Weights of a small transformer language model.
Size: 14 layers, 10 heads of 64, vocabulary 8192, 79.9M parameters.
Training: a variant of Muon for these matrices, 903M tokens, 6887 steps.
MLP neurons of a small language model. Each row is named by its layer, matrix (gate and up: input weights) and neuron, and shows model dimensions 384-479. Each number is 128 + 24 x the weight over its row's rms, rounded and kept within 0 to 255. Numbers have three digits each. A neuron's up and down rows have the sign that makes its largest values positive.
After each neuron's rows, "fires after" lists the tokens most often just before its 100 highest values on Wikipedia text that the model never trained on.

L2.gate1074:144101112146128110091126085103143109111133103117095116127099139128112164159192119141163097119139109100116128132160163156083106113110122086118123112073112092142122071137123098128158130109136115085109109188112125175161143150160133124131114115090120142147081151131095110133112131132158114113
L2.up1074:118117116162094094110105074122165088164103117110080159112104137145124109159134117145149105101123112141146128153117142138096105146157113132176062116092105121143161097105141110127130137082136118146103117150128145160108117143123129120111107146104126114112123095167099106089146135151124128149
fires after: " ", "-", " (", " \""

L2.gate1617:093141121132128147108165125066116161143174152131122122139101165132106134141087160094091137153090140101151132130172130160136186150100132159105177164098127097160084127116147114081165130148135143129107161113129137108145147114138099147110178115130127103118133042116138146138126136089122120134
L2.up1617:102142124147143119125110119174156112155122090165102148097160088122160156078117117101108147147156146145166132130153100154136110086157125129117145139087137134076145124127115106202097177119158137107108148109145127106134128171136134102123112142141122164133126104146160151139151108082171108066
fires after: "0", "6", "4", "5", "8", "7"

L2.gate273:140155135120119116149088104067098082106091195139132120132133096151131137098104156120148190134093127102121121106124131136155111112100172140131145151128163104107128108166129105118136121092146164146119106146139167119127168161144105107122132099099152130138105136148116104105128126148148099092
L2.up273:146099121115146126130121119097157110105073107124111087120132105160093108109128140084141095113107116105121139149145129120130134108064106146102086126116117130127118132125098104158123111150130143112122135106124144106112168156118078109106137063174176150129146090154101130162140169127120077100
fires after: "0", "5", " Fo"

L8.gate1373:117174131134126132191139105138138119133107151116124126106098131133125118146148171116141128114120118150115167098127150099087096148129132145137134124107170119121129130146135112109158136116147107141156142113084124106088118128117134125132157142150156104106157106143120136096106117148110124114
L8.up1373:107128059152114137131121089176085126109119170127154104118134108148100097069146107162126122112167199142114166120100122101129173134103143164097136124144140137105110110108118112126124139117103119096155086107154146107127150141183120137131156158131131140131177129125116116126147081114118105123
fires after: "\n", ".", ","

L2.gate465:167136099104118129106137132138130139137112094136119113132120130161139138155114092119163133148141130117103157118126076120084134135163097124148120147104163131123105096108118137128148116091149097139121104114141109137185116129104113159133156139122116175144138143149112175177159121137129116115
L2.up465:115131140095115071146135095126177119153097118100135118151108217153149149165129123118165118136142146111145182089113110104126100138101080112139135174118164089139129136109115129156149147072159097149119127133167115140153151151122107143153135124108092156088100137096117148144141141206144124136
fires after: "-", "\n", " \"", " ", "H", "'"

L2.gate1216:152118131086090129079124122086112180094116140143141131146151142142122149076142131131135139113096119163128099123145108139131142124103133122105110140141122185115127127111138143132093149164115159120113130142093117146140101104127134119138127153167129124158151134125145093111105119136126122093
L2.up1216:124134121141120117093194148121137162161094127149088161121145122117126111165103119177153193132098168152144112146136123116098116105100130083148161107119122124151167166126131072144081160126169117141085152087086112141097089119146122161136108150092147151109124144114134121151116131103153095135
fires after: " ", "\n", "==", " \""

L7.gate272:099110138174125077160097131106118097156109111091121129156125111161130120103091131096120100138135118082161094114108124165099126128142167123096128094111118124070146108090099100164154114129103163097118121154159115129091164150102114126115148150120111132094106126130103112079143083139123116099
L7.up272:145123192100149163127119090105133193144095144156137125116149125098135089088108131184158095142124132158117123111117142092105121099142119145127098119117099192109147140116122157154103138131131093094148119129145070160115147111123152114108152151110160136153128121118121182151125148134154109142
fires after: " the", "2", "0", " ", "9", "1"

L2.gate1150:127142126089143191127142130097144138119149134134121160129154125090125149116142130125114124124119109028127142152123128172131085115125132140134116097148148132124104119104186117172116122145173101090173173109141085092174085097123108149110081113101140162128098097158096137132146136161107131143
L2.up1150:105166138138148121125158105141180155127171133107156114130159118098136142046141123111125115141124114155123150118121138145125126126138148124108113135110071104134144111120179152165117083105119186082127146114135120154106166102078143136125136130154154114141165129094150149148151139133125140110
fires after: " the", "9", "The", " ", " its"

L2.gate104:083061140167130103108149104142121109118174127137078142138151152150125146155155137107144087169123126146118117110129111181119175123094136106049125122161157121109146125125123109124112103155122098127094157130136128148131136104124086114117097175136140091112135113081157109149145141141133100168
L2.up104:143082090110126123176165131128091132095128131130102142140143107161129134147121134111157094129134102121155153135111099154107167113121086130136122092100159093141166117157090156141159161153126134095125124186136160096103114126134105138137117117175130131148121169092137121119136090142118168125
fires after: ","

L2.gate615:140153088127142141134180109161144126132095148175103137089117142138097174126108138138119131156100190139125131136097121092116138159118080115115117161142160103103098130118118098126133122114115165147134143135128133155125082137152146129165145130117096136161127142168117149173174101178157145140
L2.up615:104160130141111159143128143157157080132161121123142147149156133176065125132101095162160135160127136114098147126126150141146140127130103106147091125132130134155134167088094096111119129111124113122126132138102144138099078133127115118106113122149113157096116109112109177149124125064107130129
fires after: "\n", "|---|", "S", "s", " S", " R"

L2.gate1583:090093099158108116138181117159105108158137067092119128109128130130130093105116121117127125176103147130124133169129132129114084133100164089153141106119083182105131124110143123095109112094145138176134133134115115125152135169144124107188148110118117096110146117175123130130161133117142128118
L2.up1583:133141095160107125151136143149144104124127129144111163157110139126111118088104153099134114181043141153145144133156156110095131121140152105146150112094115131147114112093172155099098162153136141140113159176136107121134122114123101157181152169142111130087141133132103123124133141097115125137
fires after: " ", "-", " (", " Ha", " of", " Ne"

L8.gate44:121118156102130129144080081090152100104130169147147121131131161132100118133141118102132160120067139102147102100104141154103173131176107134167121099095118151133115123117131092096112146156148103097117148121135129133099112165144159162137145148104101125134129092137144138119122071119107139103
L8.up44:110150168122128135130136158088126117135119159134125113079134150113147126146197137145126132088092119177122081133089112144155168144112105146082082115100105137147140129158129081125112141128093135103076108108128104111112123200164115139177131113127102127171113145148115131125108162138082129123
fires after: ".", "\n", " ", "S"

L7.gate1122:135059088155134096102155140109096124137140159120120134139170156104102137136113158166119088146065159112086092167144157110115127109136163112101104144125152137088141178134126120087152106131145139084104145110134169105130092122131107151125098163150157133142118162154120167163139099072124136112
L7.up1122:128160102160125111094125154153097136157151141095120094164136099168122145134128108117138123110107155123133113133145135111146192108132135123131138097143125143166140143146067135130172124111129166084116154117127143123165098145138141158142121140114112143124139130140146122156137138148119154164
fires after: "\n", ";"

L2.gate319:101091133162145149104128119128112102113137130086147144073154174159120123120130114141158089143129165155144113105119111176101098142131111138131099101112130130106109161144133085182120152104154137119128186102107096190120136094121159135158178111153157107130105176141098132099086149125127117104
L2.up319:140141124129161112101160114113130140137121149096106116125175153131147117126150164087114106126122125179138158126101145109129105110106147110142120088143129135154201106146140102143140142101141119159118142106136142163089110106132125112173149163133080158135167114162104134142088105147138104145
fires after: " ", " (", "-", " \"", " the"

L7.gate1486:156137133135146089142120069134140174143125112107142104123135144162056142168110099128160166143177098166160070130109093106160117150117130123122119144169126133122121158131160124092126150108107116165139135137126140115125136134111165108149127135122133108167131145145089120105135168142132140129
L7.up1486:134160110079156121112134090158117125092130143142132090154113157146104148111129135140153121151146155115147152149133122104125145099096178133107127137122138080160106160141108107122144168105147150152141102111112155119093116123125118122141124126095115126147140133105095161114133111107145109148
fires after: "\n", "|", " |", "==", " ", "==="

L8.gate71:174100168154108141083159107187130095070057118137071141129124141112142143127133117121090115124132161123141107168171096105137135099122110129164100104112095121118103115159129105141133138135101085165117132123128174112080151096140145137146147132189128092105124094110097148119096121168138119139
L8.up71:121126116109102135094102129119118174151137116159148108158113149120115170124100146159146100120149156156079164115121128126141132145108155129147103132135136122117126121147093136126140138108149136146139156114131152122124141158151113114141125169145133177106130090103176118100106141143170150119
fires after: "0", " ", "9", "3", "1", "–"

L8.gate1010:088128099127125152091133108147100131134140075118137141154101127108107149126149141167143135119142127138128109114090137145171164133119122154172086112169139121098099102114129116071170150134121135101149128141096151122156160144152122137181144164115127102138108128128139164113090093141099164103
L8.up1010:140153152121065103139097148111163163145086144139120106131163148102105123111126190105137131131125152131145153126105148134163115108106153169131173114148116100110127123109113145169105145123129129102099123197127140129122096079134133076130125172168138118104108144137149141137176156132108104098
fires after: "9", "\n", "0", "|", "1"

L2.gate1394:074102112123126144153105137102130125094126157114089138132105112109125169096127128135144134160126080133108133135103130115103094129103137184077136112139194138157159115145134101132145159118135124097105151129107095130137143094150160143189118081151130112095075141164123132111115107113133125103
L2.up1394:141109096128139120140128111104120119118132132140160167108124122128133126124173087134111136143115164148096119060113110102134149119109152155106179113159111102159137137142180097079127099148134117109087127115116133119109110110157117142179155094085110110141140099121096108138119125126094118159
fires after: " ", " (", " \"", "-"

L8.gate1674:102111199089128103131113122124121108105085093127141123128145140142123117110147147088121087120143149108103121092135136162147097156120130168134149110102166107096104105158103150100163123110089143119129142095103148195114155103106189144135114122193137127157120154134118120103144146143168127172
L8.up1674:144132146126115112117137154144102150131127124083111088143126117096100064147143172121142174138146140120102141088113123149119091151115173100125155117110167140111131128136138087099137155123165064135116142149157123187128133129083170149133115153131162140156134128132101128123143143145169152096
fires after: " ", " part", " Al"

L2.gate231:125159122165112134073154093116149076110100133106175145136104101097128130155147156095187128147144130119099126135101144127170116099083129130120155109147132103153123168125150128118162114080125103102109105110105131140162121087140079110125089148099142125165073177133095072113095142134128166100
L2.up231:148168115135190142115101128130115121120143132115170137157098114090120117161181164083137156130126098152121114150146193131128162148114152160142158135131123137141084121130135139161123104124107107129104088118125143103114113111129120094118083132077155104141137130130132121106090142096099138123
fires after: "s", " Z"

L2.gate1170:094102098145106083123151133098141142099119110138112108122119139134143108129156110161129119128111128158121116133150135115109137138128160102155158145112142166098125140121146126117160167149166169139136128126108175132070085130134113124147077174156091171178149104122128150126140116146163149130
L2.up1170:091114121124102147134096109133111118170124102115163140107136138083096085131164119165091117146135116160142154088136129179127179144135142153096131180106118138083088123120140120156101159124121140132117121118140105122189112150122115116150132179075099172146159090123102189140092113082119151125
fires after: ":", "th", "f", ".", ",", "ich"

L2.gate189:159147090125138113142080115113111111115126152119132098163117108158098129145151152102166127116092140099161130146110143116120154172109127146103144124138116097141106114149125100121090124111079110109084114095132105162152126166115111126150114094127116110120129129128126121085100111166162094127
L2.up189:118095128144124118167140127144123118092132088116162147167124130111086138134155122130124114110109098109129167100107188143095145143162129124117084076137146167145118124136139139099149147113127121119111085117118117185129140107131109155086119129118127118130112115123140104103105137121135144077
fires after: "-", " as", " was", " the", " be", " ("

L7.gate161:153154126144099146149171113110106110119149101146110134125150121116172111146103138094106160108109160060120142156134108112127169101106089125119174144128168099124150161123125144127149157109137134120133117100139110111132127122110132134086125154139113140156142104138142114154176135126058127134
L7.up161:120128115125136135180108134128133113134101109121174108123114109112104149120076098096124124177120127114120142138145118095107137084113150138116119080120108125140106098181108152142126126102121169092110128134141139148171121144127092128151109105145154131116141159152146135077145120156113108098
fires after: "1", "9", "0", " "

L7.gate508:117103093100110062125094140171124127093146107134139099131128181119116134107135135106174110127120130129107139099091107128106136096129171194122111090145160098108152173111105110154146098160155152128152112128138139164104139122126149136141144128102115120129120137116157134080134118125135122123
L7.up508:087141110115131138160128132131127130135083167145121129159140137151107119110164131145139149139105109140089154127116142123186132113057121171098099175104114150166118165133181125131120105145103150115089132162130113107137128127151152157150112180121107092133129133137113149120120180123106118123
fires after: " |", "|", " "

L2.gate318:086072119132159163121140116099125112144146144137128153141130163107110122146122193117146122152107142153126099134121126093103103161135127140122162128167141128141134148100135141162132146159116097137096098122108146169115135142115104133151106143138134086131134101178135155138163090141155109140
L2.up318:131148091130135103182154134129070145147112092109148159112118139179149122147170149076137110136142143123117135110161155135094126152173148104128124099120117141127093152167119121116161096097126143113152099130138141128115089139134155135121120136113121096156132138157125176087097160152104076157
fires after: " ", " the", "Ju", " in"

L2.gate1499:098154142147106124131133118120094158126170188141151094123168130129157128180133139083159145186124097082118130144102132125139164180083147137156109123151118146129119097138143141150144098169151132191112112122146119171126076159101135152135113130126135107150130019112113119151114108087129112164
L2.up1499:170146128155152099103156115128088147152113148145111096133105133092166136156119123101133155115100132116141115153121138096130143138148116154147124151141115122178101107143118156131166108156150114175138115116137136114085080152140122151129084120096104148142161034134112141182145095091095099136
fires after: "1", "2", "3", "8", "0"

L7.gate510:122107119115142120109119151126096099159110145095131161107101139126113141164113158172117096154095150141140158091122133120153100179071115133104142097137099177151101113134170098121157110084157139124110135168087104123129159115133112102115105092158151116100123128119107139150066126160137126140
L7.up510:155132128141086159147165170126128150154137119111147138101138097116129125148137114159133128126129121145169116160122121075125112143144129158104129115100116110148142151149149130094174152124117159134120118079118129106102131148160137167153106062095136147125148133105131092164105159119164149131
fires after: "1", " ", "0", "9"

L2.gate1040:175114165141120122168153122186100121136119128152097152128123151158153127105118106153125143126121120135152122105109103182110186110137142133140129129097195129145103088164099122157102139135131142134146128142115170118106131131091131124144146114146124130126136116095128121127114095127139126144
L2.up1040:130102122087138136094175133129133137107167158112125126113113138124169122098117176155141126137144127161153132151122147127081152118138204132140144120125151120132157091126122128111125161142122110108182109105147125129154125130154099133151099145112102105126154145063094184131139047155132093134
fires after: ","

L2.gate765:111127099169135127113166107143128122138142142126089165157130140100085134141116082113086121165150137123120129145079110143102170139110086124176149155119113113163151115102124147138133149155139117130097078151120127095118128133130144137131096136124135107147131133170125129140126120111117113131
L2.up765:134126124152113130090106087163139131138110142119075155123108117141088070104116084149142117125153130145141123099102134080103142184159119188151137102207145158139111110136160159183130148093120147149092107141111128142162131140169162105145111139133115067143117099127099087133136123164151130141
fires after: "s", "es", " ", " \""

L8.gate63:187108130088159124123118164113117111106107123140119123122134166137134179121106137142148086165087103058124122121118148157157096134130165125129129073159114135151165141153141110151161130151137151128124103134113142102088123141125153114167138130139168087100145118125119142130098105151139140111
L8.up63:121074117093144132097106124097102160113132124096087069106084101125097175118131096131143171108070138096118151155153127150132122104117125098121136120150110137168145105181122088132121142156166156107117108129166118125098168159131086141134125131113086109125132152143173121128123138088140145116
fires after: " ", "\n", "."

L8.gate800:124131116119130085147151118127139139142106119122128164135137121114128110153124142128143147132099198121111147123143109115116131148108150149145144105150115092154136096114094153132074127080093122137127085123131199162131136147155128104119145124116148092120114127098091115125153159116170129131
L8.up800:119102108076137152102175154130093125117149079107147107159092165141130144115121115116118116159145163151135135114098102118163126147105110157125132105092168129121159131145128184123087139165104142138138156160141146123144114083118130074137135096162148103090096101096089126169095166160152085106
fires after: "3", "5", "8", "9", "6", "0"

L2.gate487:125084091112144169131134106127108151143100136100126115143113134121086165130103151152138112070113134090114098102110115105132104143118133119154144102100167120118149126175125123188112146132131146115079135150116126133070140114141127133136171130126119133102064152147111106152171118145122147127
L2.up487:179142080138058108091111096128066069165145097122096108115122139144115141123103142117189138111119129109103116166154147144100120140137132120112109078120090121133116121128174129155152117120124179139095135162082094130102084116152152124123108158150085094182147122090090166133098120137089139083
fires after: " ", "-", " (", " un", " \""

L8.gate667:117136127099157098100149116162112129119104135146139125125159154131114104150136155109162139087153117163128095142156128178158130141151142113108134119162159106114124110114142147099134153136177150106148164119116174158151145124172105110153129121152129124118113118125107086119139119144142114140
L8.up667:150130117126134132139114102081168111122112115115143117133107109153118143150148170161105113176114113121078109138166142099132109117114140106138138125120104131104152098118111106127112136124113110169096104144128152127117132104128161119072129113099169177137076127181131101141121146113116146131
fires after: "0", ":", ",", "1", "5", "8"

L7.gate1291:115135116151155124136077129155147108115118118141144111157157147132144146116105108132166114186151114137124102140086157078122121112126098108126147166128129138155156133124121149101147113162109136142093118132123147136078161098121118085159112117109125117134152148163112119107122085123139098102
L7.up1291:143150094152101151138113087142179152106082138129112105115147131104129173180104134142102113104152117128157147119165118146114104125116124150138125134156144104130109209116161107136080135138119128128143166133119124129135146132149123108104085093116162125136170105099151163121107112112119105164
fires after: "3", "2", "1", "0", "4", " to"

L2.gate452:124129143138124115156133160136088123131111098149159128118111123155139153099115170157126130109123150119124122170156151140115128112169118121112098118103159129146169118124147131143166103114135144155156155117120110114169132144155144086115133121103132122158162073133122136132087105149113128104
L2.up452:168127122107111132121120086148164068151102161147109162142112145134102128150128138111187148168140113136149152090104130101148127165136124136110091136175111104101149083126150110174096089150113085129130168102133120135119160156135123123109164103125142133131100128125137147098116203152114123088
fires after: " in", " for", " to", " of", " on", " To"

L7.gate623:143134117124115143124108128152102163148099132131136132138139160135084140122104134132093142133168091095142115146132146121149141138142150118108157146144143138114096104153167136154129132162115154174152139095110162119147138131134127142123130104115107096126160134116185148153134116124096152092
L7.up623:136112117143140151144119150140136173122082136130086135091119128122135159130098145085165154123147129147158126133104156115088138146113126108101167132098167110107141134099170125128139144126106123133125158120107147146107139121117104125122120159110101122134127123126166191180164116137122141070
fires after: "\n"

L2.gate789:136107113155129083108136154138107119090096100098125157117124131141109111096125131125151124141098152160121095128105137137087150187144158134103106127112152067100115129136119134139146186131112192116135112101139147153137147112117106094056158121157123121106170107102090139121093109107070099141
L2.up789:165110120132139103091144155129133164147148160155170153119135125117120153099131146108124141115109116134117188129146129157109163126146124143115143126129092075090135118165113138143127158143133158138116102114123114139122134101122124134114120119147090123135145142152112118121126095141152140161
fires after: ",", "0"

L2.gate883:135101101109186132131162166127143157116097126125097107123145142116128073129136151164118133148178115110142155127135095129115164124117136090153150139151107129130183120125106056127110130112148130147126090087087094165123106087127143149074124136151119115129167146097136102119147102151129148147
L2.up883:105140107123160141118148166120115105111104108136096079136144114122135108139132107152110130146161143119131179079138142129085146102132096107133152163146138130127182132145133128133077141109144141109104169119122112171087132130127159103111091149137111160170167129119126122119104115149089163132
fires after: " ", "-"

L7.gate1205:116114118111135151149126123111112121144080177174126156096105115115095114153099110141145156120094102147152135149109121107136137169156135092112172135054159125144154122113147150120124114098099116104133104119143116102137136113170120146165113129158115143116154118096126160086152135157092129095
L7.up1205:139133147128133156161060127145095117118077171128158159099125112089134134109141120142146168121105096128158125139122122130162124119099148119075162126117171150138153072133136143122118101128120112123139072113110145167152165124149086129133135085173163155115147086117133086147125163129113130153
fires after: " ", "0", "%", "ed", "1", "4"

L2.gate1485:129141129149133110127133129137136100098121141120138137170153175205126116155145163156149102166158125117130110116111122133140119118157156100102153119124111141093137096133165073109137141167079135078134129105141113103171150129100093124105120090131129171089112108112121131137116107113091127141
L2.up1485:141162161117110081123113098147124107140176121127106148117139162149136093164100127112142120106102099127110130145085138071097144120124140143131083130092133121150154158154127134136101178127138174187129092138083161151110146136144157127151142147082138106131125160126130170115085115124110127099
fires after: "9", "0", "7", "8", "4"

L8.gate751:113124138117118129110129092144139162158125144106134149118144144110102108145118205151079114158142132110130127093126134176116121150103142111111144122136130121150139144094129097135135090123149107112156134137154138091123188143110100142115116130133141140181088102162104128149117118127106087146
L8.up751:079129124161138065171160074176141149126128091115120119082103141142120129153153104152126118110155115114166133138119087150101119123144160111151164101122112128132153097137169123152167112138162150197087108155150151093160115132157114145160091146133133160105093141138161132075095162176099123147
fires after: " ", " (", " +"

L2.gate737:098100074134138142108136149125149149134096147118124123166114127102145117154111153159123128174093123131170090131078162116086085095165104085120128122128117177132125120153101096119136122090120132077149139135143102140098118130136116151147134128174106064124149153141070139151166066140115149103
L2.up737:126145093148098170131107145149150096103110123147131128162142153113124102091092122145133120125112095120143115148110135090095121161128182077108078154149127154136117110087114115113090139109178127126134137119136106124151151110166125116144123135150142118103147153124080106126098106062121149079
fires after: " ", "-", " a", "S", " S"

L2.gate862:135120127117159105102162186131164101157153123149090127130118130162172115116115144154199126164131125107101127146116159147124095136119151194162178144147208144127131133119140111145158128108115098172112125104146105147143154142143145135164144108145109135140122137147129162113141134138111094123
L2.up862:113126093101115145151127117126116146147176074097085147095166108105113133089136147139134141104111125128152134176087145143137115143153132158131148133112159130123129155117115123068140133120132109096142101145140174145133142137138082134153110118169106116130132150127099165143105113120121116189
fires after: " a", "-", " the", " in"

L2.gate930:116129064083155123141177111172124079103100144110157151115127116182109121119134162168125109124145140088102140125147107114116139151121155160117127171104143098180142092173088105141162122145106137166090142148109133129132137126136142156136114089117099096139176138133118125086165150134140142150
L2.up930:116085102174119124106125145094145118089117119098117142092104122153144143132147135082145133067181123125168127101139107140107153149090133137153136161121114128128126123145128131130135140089119151097090129144106122104104127109168173147095113123117140120103069122121168145124151089144142129109
fires after: " ", " (", "\n"

L2.gate1037:132111141185116124072111080101148121125131120140140078156134109165172154105121102123118159150110107120125111135137135128157125150141133143129159073162093116120129138173108144131124145150136132125137126134096108196123139125169103119142126142119106133182155144152080093110137085140102109136
L2.up1037:138134130124107159110130113093131101145150105106105079136124131124138130140147127094139121143124129141099093126134126127115089133156145092104100070140148151140103141135128133135177110131144093089139086087138131073123149101151138109121108124134153102147206168123112135101104092144119165140
fires after: " ", "s", "S", "-", "9"

L2.gate563:109125094150159134106132154041125119141118102154097106139150163139128135105154179103139090136143129116165097094127134135061131141088106136105157135125123132143108123088116079147122119144115097134104150084137110138112150081148145148108126126169114117125109127153155101091135160183111142157
L2.up563:171132102061106111143101159130134089143139118084106085120153153131102125109142125090133123165129106105117155123154092104117128192107106141123185130158109126136139115140140117136116131125114079136118145154147126123084150099134144164097105100110122155141112165112110134136152153085104096105
fires after: " ", "-", " ("

L7.gate1225:115139120110158157116123128127169140146126130134142052172135159121111142102105080093152111180102139137173099137133136170141107142157108130134135141154145126111119132123158100109137144147094132106130116128125129087131141120164135114127146137103133126121099078106110110120106142106162149131
L7.up1225:146151115125151118119128103160123174077142109156109120140102152123124160143090087115127116124105120131173122100086110106130129110101154158156121123093105150145102109089174059166149155154169138123128136118153140119151170164134143118172123137101122100106115102101113109084119135134087109097
fires after: ".", "0", "5", "4", "6", " "

L8.gate732:157152113145126115143123164100121136113124172147124133111120088123133156140124149122124165143133138148174134082098092160147082166096141098126138142125111116160112133143120106098094112113132148131133095096112145161112129138080080093121146056167141113125150158110134143091135171148100098134
L8.up732:117128105135111159089151147130115139150157131143099103099167144118116141148139073144160168111114116133126102133095138127120141175143137121190154166146095157110093116162117173117111119112124131138156114165112104125099135145145120155128129162124144151085143154125134125160131113114147122131
fires after: " ", "0", "2", "6", "9"

L8.gate1552:102104110147114162094125090144127107156112131171105080170115155149154135115102125086163178132132122124072124109148061136173137107113106139103156145161151110146127085160145136100095168148141165109063115127182112116116158136138093165115132128107106140125071100116090151138135149127154095129
L8.up1552:103145104082078163094145097142136115117130136159108120136166153122149120138132160159128147121128135106092109149138098139105142124092130093094093168130110117111111109152129108090141104153128116117092188121113144185135131121097092180107125126140136139140092159090131151139127146129153126144
fires after: "5", ".", "2", "6", "4", "3"

L2.gate404:144132097125166113113122065081116141089096116113143102119105166133104151155147138117112134122121097129143133142134103172143131130098116138153139108082135102113140109134137150177143124155143074131115079132135116083116115131155113087129132139137105123134128116107157167119102120124131149110
L2.up404:101125145145132116174133072121102137115102107120133101131137144090127127162115161152122078136093110141104092118107126176144117161144121140121154121131126089106068107125142153142096114117143165098164108100118131111170120103157118122119127090117127101112154144111125124170100126110172193128
fires after: ",", ".", "\n"

L2.gate794:144159115116124106143200148163114138135090163103114093156099103148146117119122148094113117107113106141086145176138157111093171092135131148131097172162095105089144125124152158147125145082090114137157161074151127135162097109144111081114154150184055167112133140127123147118078075141110105149
L2.up794:167139145171132115131157153154122158131108160171123133131156138156138121082074117086137147128132104107122149111120125139155158126173079108133126107084111119074130129112141132125109150132107143196166157127148107148140102123154118099151104124188116126099134117163143134092103092111106056156
fires after: ",", "6", "1", "0", "7", "9"

L2.gate449:119114112114136101169144151135128135148115111130103145150109128140075107091121141101119104128150119151167148152092141081101096130095127110122147137124114125111185122116128123092184138068128134160158166076116144143165144108121096157104145146128144102114157132179132122096143085151146098077
L2.up449:140136109102179070091187095139157155118098117159131133160135128123113113189113135112129162172172151138154113145114149145106121138109121137136116097111149134072147207116118151109091180129136175140093123159096114151134114106118102128130127154118109123122138118102104118116095143092135120160
fires after: " ", "\n", "3", "2"

L2.gate933:160145140110132141142150148144122104158146158142080108137105137136117132115141127161069136171124105100129119123122138114109122145108171129073132111169143154155133131100118082139154128100150093124170128109145112134135108159105143119112159151161156134144146113119151099173116110128121154151
L2.up933:140087141153134163117157122181117063182146137063126139129106104112126098105116110135132170143155127120154123128141099161124129120156137103121136128134112156143129122166144122131165158111149158133133121113139090143109141139123149127130144132121145123162166137067179131123069153131108089165
fires after: " the", " ", " a", " an", " of", " in"

L2.gate1175:109138133132140137085153130137156113118134099152097136105085111120121149144124120118133148130055120081160131165107135132144158139151166115156077139132092112099107081141121122104150133122139138144116126168124129158131151154123157142179132149121139121141135113109081155132119113093109081148
L2.up1175:154124183130140120095124111092140137113104135120099071117121135118136141155090143132145135108152124138124131117095110122125135096113169131148157124087132171140106117126078120169149139116138121133147130121156115138086140108139109140102129156111171123114120095095135138093199149148121164161
fires after: ".", "1", "0", "4", "2", "8"

L7.gate1534:139161099113160076144157116125123180129124136135119163130097094151113153151159166140149094119084123116175102102113086180121096151118111152091103151136125104119120112116150123147116158153123146141101138157153148158083154143129122138150127105109098129112120117109115139136090110125134104140
L7.up1534:147129108125120113153151140128159074141130162136133119096123127110111148195135124103133162073088110132156100132103115119129150137163170124095120112115128109150136128156133110140127115125136135134127136123133111092083147156129113151177138151161155125183145134113122097120168150136150126113
fires after: " ", "9", ".", "8", "5"

L7.gate805:117139170107138102177106110129173140114141155122134097134100114141101145103144119113147102142116105118101119167147129180127132089074115122083114142155151155146107137141129139105154165114125133142154105134117110104092098055125097112105105121106109115116127140131113181178059138106162188163
L7.up805:142102151130120128113109120122149167116114103139170131126123102134144143131122128097083129088122135088168135130110175089124126089113159114131111137137103105128101142144109112119158105146122088112128084162159115168126124165151150134147115173185116100144131144139112152126153085142107102120
fires after: "6", "5", "0", "7", " "

L8.gate792:117143112128107178132122136140164127149126133161119110174125113160088132136093144123137108138121122124146108115114119128130161122131146098143119140139138167075110129147098095181130090112114144117104118120163152071087099193113170173098146130141117138156114097118139122124110122147123091122
L8.up792:103124109132119109140118118142115128057119159161121139143099156145124122149151129162150125133153139152127142110125105121115130148111131140114131104138111095133108155165165133143112128175115163143097137148140128056120096114141144102112124122168144072171157082084134088092109093105106135143
fires after: " ", "-", "en", " En"